{"d_model": 768, "n_kv_head": 12, "norm_place": "pre", "init_std_qkv": 0.0145, "init_std_up": 0.0145, "init_std_down": 0.0, "beta1": 0.93, "grad_clip": 1.0}
MLP neurons of a small language model. Each row is named by its layer, matrix (gate and up: input weights; down: output weights) and neuron, and shows model dimensions 400-495. Each number is 128 + 24 x the weight over its row's rms, rounded and kept within 0 to 255. Numbers have three digits each. A neuron's up and down rows have the sign that makes its largest values positive.
After each neuron's rows, "fires on" lists the tokens most often at its 100 highest values on Wikipedia text that the model never trained on.

L3.gate1056:156112093129120119094079138129113151131152160116137133097141103155167138112135134121134158134131119088092130100129112125093146153139159151153134091136117131114127157153148110079124156123130112133149096124088131090151148109123134129095099120087162105095148097131136114139158119108119118151
L3.up1056:150110104109120127108073088093119126073170140123108153110105046169144128126140081149143142135148137107093163089090124156104087145127156142164150145107107135100135127159119104136070139094115103128161089117114143141164130098124141101106112125126124106113108116139112103143123108114095156109
L3.down1056:142147174139099137095098119132136130107114143130109135112140088130111096137157115155110113160143102160104121079125188152172108138133146051143125139115140119113145135134176126114086082120119160150120099138141130154143132095163168135119097089101152123126074138103143126129154103115149132103
fires on: "s", "/", ":", " ", "im"

L3.gate1195:096129100122144161056129095124135095131132129160096125123148116082093194122147130160130121107128148150123102123120132116122100126128134114134118122114183131125149120131154115088153133115122142132119108164128174118139126115154097142150143109096134128159152097104125135089150137150094134112
L3.up1195:090141103138120154118130065150118086179118128145104183103160109092107173119133172116113094103147131128127128102139140145155128102134134147158107089127144153153127135127176137130153124139136156132084107118136138119154113155129116137132126097135104173097117073138144116102126110106128125141
L3.down1195:121121096152111083121102121132143146146130146096100147106117119117133119124111093125115105110142114153154128146121131080152122126126119140137131111132124106112121110153123134126084124139078148148105157142152175129124164132129191141143104134107129135117168121119145133136133113141141147153
fires on: "s", "z", "se", "is", "as"

L3.gate1041:159075113084139126137138137079102114105151130092158130139128116145128145141125133117118120145169160090118112117141133115123139145122147161132129135187126133094125142081114125182091128140092101118125090109136133107096102133129156138099153184078097171119112143145126145138118146122152129127
L3.up1041:172147155144114157126072135098098122137130118176099131151156114128100181116167088118125148169098139115119128085161121157094094107106128135126163143124099133131147129181111101114142093140129125153126135172101134146158130201127127105138125146102109107108118106103160142077108132119159113134
L3.down1041:123154140138101137132142094117102103139114138135162124110172136135135115163158123120127165152134151091119103119136090199124137116130155137179113118149140169115172141130171128135145135148106093105104146111135112117125141146126128138157157118118137150148129118117118105129101174111150102116
fires on: "o", "lo", " Fo", "tri"

L3.gate1500:113141178101139101053165157128158077141096163111103125117091121124112139120110144128143135129164121113159126150125129101143093127155117138130140115112120108123121110124134099142156101114138131153111133139127088135053117091152104134122162132092100158118140114125152141120148139126118127123
L3.up1500:111112135121133106103127117106155085136142134108144147155117116130117125131168114103108120095166132166151122127139146149125151134169125128142159105119109127128156138130130095150148114154136154160158103152163113137109120172140110103157110109097155129057127111108090080143108162112180098120
L3.down1500:124136108127151119153132142116053144127097144177123141115095094120171101140174123146143159144112098130108113128153093171125119129123140111115124189103134132135073165109128081112140102140142160170124118140129168105160101081114163109134108144141108145128182178164156126139075145166108091137
fires on: "s", " century", ",", "ly", " that"

L3.gate575:155101124167102188121111158156137146122140121161153116128144128133095140121144152089098122126141150123161148139155135104128191144108128129113164133082100153133164097127103105119121103131114150111138083142105129143125140159108158131199097085114099149130122111096115135127141147143114137107
L3.up575:158115160143062161113151127157159096100129130123107135073111123137084121100150061176130122121145126124092151095141147113099148131118137086124188118120136179162118117151134121129105095129160142121146112119081113151165138114127129115127077125119138186137156127133143105128136105159065111174
L3.down575:135145117156096146117125154106112131165115156132140162142163112130104171124138125157168116088123161138165171125163144112128163117115102137161113108115144111136126109122160121116128133145141142144155079151073102151146168078148128079139146134076143107115123151162129086132123142112097099153
fires on: " |", ":", "at", " "

L3.gate372:148167129104148153151111058110093155164107121083134118157142136151122135152136151112092135095111042108148141104121169127129154123088112176153161133134132118124120091108101054113088104115123124100101131141143074112151157137108086122095110112122103096109127116136139128185116119152155112095
L3.up372:129110125158133133126180115099091149152129146108109141122117137115161156105190160126112107144149153119149134101151109097073144117150175142157105117115117166132114096126142131122137152151148161147136164154106124108103168152120134103159159123128122134128122125088138117139117120137134118085
L3.down372:148131119172155125099111166136114137137096127135069133146162105102181122113158182106103119147104179106130139129179117133121107109113135106081132135119150186097150104085183123133133135100134174143093113145129161119128116122170143123142135126127129142145158165109132152158166146102108120120
fires on: ",", "0", " of", ".", "9"

L3.gate1561:130136150125113090138124132118130158134130153108112151131133132096137130110097161168128098112153073170136101123157165102095148144117160118142093136113187126157130136136129114119109079126126127128127084158104158139119165144124110129182104142118131117101125180113113113180157134128164106148
L3.up1561:146111159181151133136143102131147163123137111121107162104122165116132185151138201141095102126116099120148133123100166123138106135135171138125124094161143128130096132127156116113090130158134112151132127140121109125151111181094140142127145124107134144153088162141145090123116095116125096134
L3.down1561:106090144064131151112083141091084116136129125129102128142135085113106116126152180147162132100114146146112152128160139127075142134155096129120097125132132118149129103110119126120126160130144111142121114067124112127120145130088122126158140098134149103120104145168187170129132119133106180148
fires on: "s", ",", "es"

L3.gate229:117146117133095117111133121104124130099183123157125169106096118119093136116114137136120119173144161122195135077145127143125135141116150096084153080128132117125121113125107162146122118100120091141111099134094150144107099086155117102114147076112144100133181147079142111113141114153100126137
L3.up229:135106146121089115116109149133125097104140137157144127153109156158107142151100137134117157134127122081138159106169109125170114152099131130146180128133101155172161139124181089115116120131116097183094138141121130126120143126117117091125133105122138109111124145125155093108119246087157078147
L3.down229:111091127105114154111132170136094103121125123139148141159132093117120152162137123143145103103087134138112132099149065129116135118061142121105114136143142117128127129132165127104158122138150112128099155092110184160131153158166129134166122154133127117128139163149138143138093112115111141105
fires on: "s", "du"